From a checkpoint of a small transformer trained on Wikipedia.
Size: width 192, MLP 768 tanh GELU, vocabulary 8192, 14.2M parameters.
Architecture: LayerNorm before each block, rotary positions, no biases in attention or MLP, attention and MLP in parallel.
MLP neurons of a small language model. Each row is named by its layer, matrix (up: input weights) and neuron, and shows model dimensions 0-191. Each number is 128 + 24 x the weight over its row's rms, rounded and kept within 0 to 255. Numbers have three digits each.
After each neuron's rows, "fires on" lists the tokens most often at its 100 highest values on Wikipedia text that the model never trained on.

L13.up342:089134160160122140140155128099076135074111094127133145151088150088148128112143145122123143101131107108126128105116119086155118102147129120116136097084107137143181150157158155123087128104162129121121136103123072137119127161175161169088102115147096132138132111135124136133097128126163128152134128127143128129155119129137102177132137138151167107188134094137094154100085147112138151139126126117097169108120151150128156169119177122165127128129147156113179134066132147175116097109160085151126128101113133109102137075119153100162109121104121140129125114173144117126128146111132133149
fires on: "s", " was", "o", " is", "es", " on"

L2.up234:137146093143107106156156152125102120124131152098120153120147142138129146129142155082113116090099138104152125123159114138156111112151106123150089136192114148129171132146079087117116119100127094141175145149126160149150099133123138089121131164131121121170163074120077099157126107115118126120164140148152112122091068129137122137100133084122134149165110123138152120132150138097090125126119130119156157164103119133129151118106142139138095120105147143133153109140153153110114083095138093183147102095101107106125142101135182150129154174173144106084155141115159133142117089119162122142
fires on: " St", " De", " Do", " Del", " E", "De"

L20.up282:142177142117133119113116165125133158134140132124123051120107095117138111119110147154159157126117127100117220133115103138134090114127060119087157144128125149148099124110153136128112127130133133101111152118117113149153133142118144117086165124145123131103145136133156144129151156082135099145145133165081121102143083076125120163100126163087147117135087158147107141111130101125131135157141076158118107109149128124142167158119120152132151134143131111115148079159167107163119127111115099104139131170140126162134084116137146090182130145128100141116127123112126097149110165135140078146
fires on: ",", " in", " a", "."

L6.up258:117145113140147111194129126145122079140098144146124162132123120122127124105082130097133175100119111097115132122138096095101084118108109135120141162175107132118130129119120145148123109165127111142167126086112122158086129150147117148096133097131107143134101096152159157139103137125155144183153114142094103098127144098150137166148151150103143119176096165105099105159148126109126148112140080145123156116153186102109111152141158138144175090114087120149104122112130106116091143117160158123136135137137184163123147116108168097114109116086099142129180122154122125132161149113161124140
fires on: "ed", "d", "ing", " |"

L5.up428:144129124106135114122108152125112151105155141133114106104105101134105160127131136141133135107134144120161137127103100105113111097174095173136116134113150140120150147147138123119159072102131110093152154151118119142137111112148113194111140144156088133125152177112122129101109183148123154114137163122101122097138104112090110184149110119111153147148100096153137079117117091141139101124122114130196113145098104164130127116102094180180135147142111132123169119171182092091073125117157121125088146162093145132136147128125119110139101112121119147149111096086146111082118130104137140139
fires on: " or", " \"", " His", " another", " meaning", " have"

L15.up362:093131125114132097119125145090113105131129110116092167152115131166109093144171186147132151127119162106147109096178142141114118124150117090130093108173146081126134118115121167122131146134092119136167125132075129155119098115140092157103124121098093151170110109115091148149129156139147133109145108142109162133147107104132151146135152138119157141147082128145151082102130133110086159128158159120158140132130121130144160164119134117176146112108092140096140085126193128138098138155155113080052119122132158136113145112105134129095084090134118114125130141135100111145117163140150136144
fires on: " in", " as", " at", " all", " once"

L11.up675:133095139149147069180125144161188105149152173150122110192108141166147117085129112155134145118113132097143114091126164117155085118121129098114119101174120132111135124161131118083102139186134109142151144091094104145096158114118113100127103086158073113141121109133106145125131137113094123107146109153127063144160118137116133116136151125099159129158123110132129110081110133102144142163150116138131126171123139128114121126125140106122116126121098121129128129174150084133106179104107117116140137136144176122127137101150171135133078097127093153123150111120165120124153110121167131140
fires on: ";", " |", " +", "ing", "s", " owned"

L11.up435:114142089116128121130143148147119096187156141114099114082154131103139115111145113137150114174126121133164153130126105140127113132139140049124109147104117164118134109137170131127125138074119103101111163148130162131101107084076145112121140101080137074125160153148155112125114142114100060133165138164143136150107121107118142132121135127162149111150110144131115115124159134137130148085149107162160192134119119142106121120138123092103115130148149167152117135098134115101120154104100096153122118091108096174144126152135160153150164108112123115105170156122183103120107132115160120139
fires on: "===", " ===", "=="

L4.up690:114111144080129108105142136154139122087111111098120167146097118133140108108112127166180120131103144123158100097126114144138131135157102115122103155133136062131130095169171139082143128114146153072131138136119138150137138142101111165136140124066121109129134138110065094147101135148130067102121132137121129069125125131165119095105139143119114130162104117122190105094140113109136152130133146130166146153136165161143167112124135093080146160143114146116133154083069112130175120117124128126106124129108142160168125122126093126120119107142165136122111100137153130141085146091138118130
fires on: "ed", " from", "al", "man", "ing", "d"

L8.up650:129123126143122130165133131135149087120093105159119101105102131100148136115147128153171128170098142115151072134122113136135129115105118160115128130132165140082136138162082130168157108127152085146191153120122132166106091095142108140127129136075082127135122121138140130099124123105092102145150117161107167143131105113142111150096135133103118133153093134141158071116128144118122151118169144142121092105107206159133156147122135175138101153111139129144121113126124088137135141131146144151110127091141094174083166154169131100114149104145124140102182139087139128142153123148114164134
fires on: " of", " for", " than", ",", "iti", "ven"

L12.up96:113135135102170095179145141131108133116122158160169123102126103123112107182133141142136143095129068160139115132130102126095141115129103142118108198101114074099120080167118155120135134100128106108119117131142144139118169142118101108142117121130116154135119164128155100143125142130163118118130131126127127060100129131176195131125170128142174143169126124160152136100144093109132110151168122087134155134177118148109139113132103095099134105156124117125117128091114113145160098131182093122148132131106188128112147124124128132133101146138109113127123114148173116165141118154130079114
fires on: "ed", "t", "d", ",", " or", "y"

L15.up265:063148129113158133144097105084105123087082130152110130127137107172139101119122112126143143130139134101076108118126140134142116167162114087115125136148133137146130134113112118135159093108118139126102108090136113141130116090160150196141129120127149147151138153120124133144131127101122152133116180122094125137169119092138152152132100083134110165170106133177159082117136106128158122140162126136123123140074178142196154129121122105130153113092121134165139099122101107109100145117131118129174111120134112141147120159147150122122110119136190114061145080115134135118150146135171118154
fires on: "n", "f", "du", "cre", "re", "un"

L15.up518:102148105154098131167087119098122113128101117104082098101084074146116144134131119130121119148123131116150101121144133115123142082154119110108097084150135138140125157132120132121173134137142142113164150108098120098125136155143121159131130123123147126170147134131119127188140141124146106156079169123098142121131096093164184154158150083136132122145141108120136076118123107070123182152136095103178176111154148118130169165096118100151147108142118096128138099128168103139101162115151092121137113146138144126127088137100120121132127087109152138116171097154149123094146144115147165141
fires on: ",", "d", "s", "n", " un", "re"

L17.up33:128169099105099118120125110102138164156143149147121102130101166165142133118149105139133153152102170130163129150151139059137097156115125134131107128150081135125123072054123130100119108128120097121146155103133110132142134122105093104110120136145157099135137137190100157135154126092081117144117129189143079101121159129091136149172140180099118136145124116122128122134089160113097131173098128161142143121114117142108117135118113140132152133118149143141172137113151161128107194123157140122143134136081146133099156143139119162123121125092148112117152141155132157078122134090133137122
fires on: "|", "0", "\n", "3", " a"

L13.up292:170112121144121129161148110113146095109151160151119110152098109168177109149141110114148132133078154117152100107125119133096138109144119108121157134156080160071117132113131144138142104152109116129119153089114112177142147163112113142168134114127167164136129107138093179125119127126124116118137156091109106096119122147114170116118184157122134173168117092127127150086117162090152102129122113125150132130132140184139111114145132141118107137117124117119161135165130105088144149143121146140068133146138193120062124067148143101138182155124144137115127113135137142128122110099150113146
fires on: "s", " of", "ing", "ed", " collected"

L5.up177:121143124133146118128162164143125136137144167087108165084124138079141095115112111139133184120109119123157139103099142132095086105113107134102167134115113133106133105129129116112138156174126122119118162150113111112127104120156131160105105088115120122117144174096147101145127178074159110131135147121093091123112088093137084162124149132146171115132112137166158139135147123142138125109121125172113178119122120132090115120166145144123152082151143132149135117085122104150113121032112115148127146140119143168103140070156113143150161125161132141109127145100131121108080142129156131111
fires on: "9", "7", " named", "==", " birth", " family"

L13.up660:126132091140127088124091127149133129151137118113079130108125093134157117109147138155178133120118159110118108130184112126148147151101086127115119129148141129115125115120070104137143110127059157106165156087145144162114132109151143104131114116116096111132111142148127140089123158143167116185115104136098145180101140119143169107130149138105150150114121106134146077111129162104110129156103118129129093129121145153139140172162164201142097122117143127124170125123168106123143192138144114156121081118124120109122159132114157139185115131103137168112138112128115123077131151121131148144
fires on: " with", " ", " like", " of", "-", ","

L4.up642:098174103085138095152120162145086092102162126150098156147123126140148105109081099133142165151120121104161136117109119096166129121154109105122107136127135131109147139148144159094157125159151131138165162124104133123118109090125101124086136126148112114109133134134137093095122138110184089131139118111144113089100097123101145198172147163112150128146129160109131090156129130113123174102174129116124121154116123117157123151093115123138117140118103126142169126088179172145138081086151142144120126047141179123102092133135146132136136146115119106149136150147123122131117131131167120122
fires on: " |", ".", "i", " did", " —", " mass"

L8.up528:106137133141149109124110151118142122064101184124092120130102124129113113098152159113155182105120127166193145124155115117152106147166087126123123111090120139101119105120130147146125119134117100113134114118151106143119093096117116089122121182103125084132113110146136171129104156127143131175136142161115102138172136125148142146136132128114132128154109156134118120095157172112108107179080140160138110164146094114117140145127124195159096101134137137110168087120110102127151125128119086120118144162111117124079120127119066101130097119159155138141113139098131165151142123098149138170
fires on: "s", " both", " between", " positions", "es"

L2.up382:172128099121150105149136168143152193123110101105163134154153130076148092090115174130158101175116119109140119117167132118085071124149140115151119133134129119126171115118129140127106123137125073138145132110149181108165083152153136132128127128138134141143115158148120149123108131106129121103148121158133122142080093132080182124139148146145134157172100164122123138123126131085095099137130155132134120126160190104121107128103097170129091086099143174167133148150114124123141112112108102117112156141098112127143131101153160106125134102111108123114137126122134129097118085163162097136
fires on: "mathb", " multi", " Mid", " late", " mid", " Grand"

L8.up532:089131117138105113123146118105129130135108126100086127180110139107170089127171155150138154083134103143111117154111108088145154139142136088077143137099099129087123160138165158139142144122153111134151137111158111120120120119151117133160135112098129091144116131086109166092097192115147109150174128161133132139163102116120111182132100116087180146154125124148135094082105128130130123135155120143102119125116105111106160119148127129135148132146095142105123157142113161133166072104137126101079131160139166176118078109142171090143135128140138150143129084110145103123108108120151125141
fires on: "s", "t", "e", "ta"

L17.up377:141144112152102101146144144108151145113148125148148107176127127159142107131152163132160116103129136127136156123116147117138082105170111140141172147102121077128193073116140202100142089134155120125198134131087105130132151109140118180102128133114125106127135123116129116123128135141139107119160111131116152101159119121166118145075145110149136115136091159108075110096143111148118167136116096140121118147103146152134192105156110145146124131120120132124139080095126116120118101113156148096131116137130172134101134099171170089153110127134116137118088100108095146133095153132168113137
fires on: " a", ",", " the"

L13.up29:079134152108142124140121144112073161082111123152138167122095117148113085142133122148135126164121140134146087114159128108141148142187100116116101127111087125145120170112170154130141094133112116107109156103098098115099135147125085169132114121101075127118161120132143128126118179135122129147135088111086166118169082111117142184102116151103107115145111144113110102133143149113111149139162105155156108157104132129124198125093145141159130131114112123118164132144136143160146116072152119097137137110139144112069130108145131170128165090159130126131165126134118114160105128106140119153
fires on: " at", " |"

L17.up562:126139156137110123113102099069139122132168176149117164129123155145133126156118125119103121141114090108107132094136120080119079138146105124151122137130147102107178108127138181112123101114144130128197144128112179118135137160130096131115133101112146081147161123148146094112156080114109166126118112074127146127091159142087097119173184118122119115158121172191158172122083130119119135151118131144101135115133114109150119098138122142122155109126136126196159166102147131121161151130099129175151112127101157110088119114131127139131141131148143128137141113165113130136118138121149109113
fires on: "1", "er", "0", "3", "k"

L13.up251:105137131124102131156106114135110153106163117134083154178105117126142136081147140103130201120143139092153129105137146089112132128175124112100146088065128107142110140116152168128105140096162153136165098103139102112101120148156095151140140148138080156111157104143145145121143164105130144109101128121119099149163097100157131160125167160124168129169105147144150147110126139119108088132125086149159100120133091116109149121157126141114162125102110155121154133093113151140144130116183120143084124095158137145109129144109118114113128142163162095103099126103169168141150172124114123149
fires on: "'", "s", "es", "age", "e"

L2.up294:124139158068119091144138162115120107149128137105163098139191140131172117112135171102157124156131136156173102073138154095117120073162113114100127134153128137113165101103127105106112152146105081105129164116133174109152136076097124152109132161113148121136138098130142134140141151125137091133168165111147130106124093160118139127133118123110136126128106165162130111117175150137110094133113126148118092160141138152109129134136107118106088083127166150118116118101115131123086155127112118128099138087118103159117129097134096110142149139110096138099157112115162109171106083109173167122
fires on: "==", " ==", " Italian", " Czech"

L2.up152:115125147131141121183122133110120169138103160102137165140132119139156086080126151130165134140135119109159108094136099119169066073135122077092092158137144132110158123107109131125114127127096096072115183130134145154155130134103178130142123169132116128124136162157122106140118136112143066128132106171135142179096097093105155147168124148080099144153135159145142131131145134134113125159117075136102142151122166137119111139108099134128138087119127157111116142122103166114097129134142126149132111136070110138170126141163094122154143147125140145143113136113171135125122111115167139127
fires on: " main", " major", " small", " Mid", " great", " mid"

L2.up675:126110088163116095104156158103128109111128145123179144117137136142120123136130138085162113133105109119166125079158145123153086144138113148108110096156115148140163101135119091109115135102095124149119154152171127168160143158096108117121121141090154150167132125138089111152124092116126121127160141112128128153091127135110077138109135109167140125163143108122126076125155184166129140126125104133170110134129116123137164112109118115122125157089160152123080143147106149117107115101105118146113111118089123147139123132162154091143136108125209113082142134096145120079081121127155148177
fires on: " De", " Be", " Ba", "De", " La"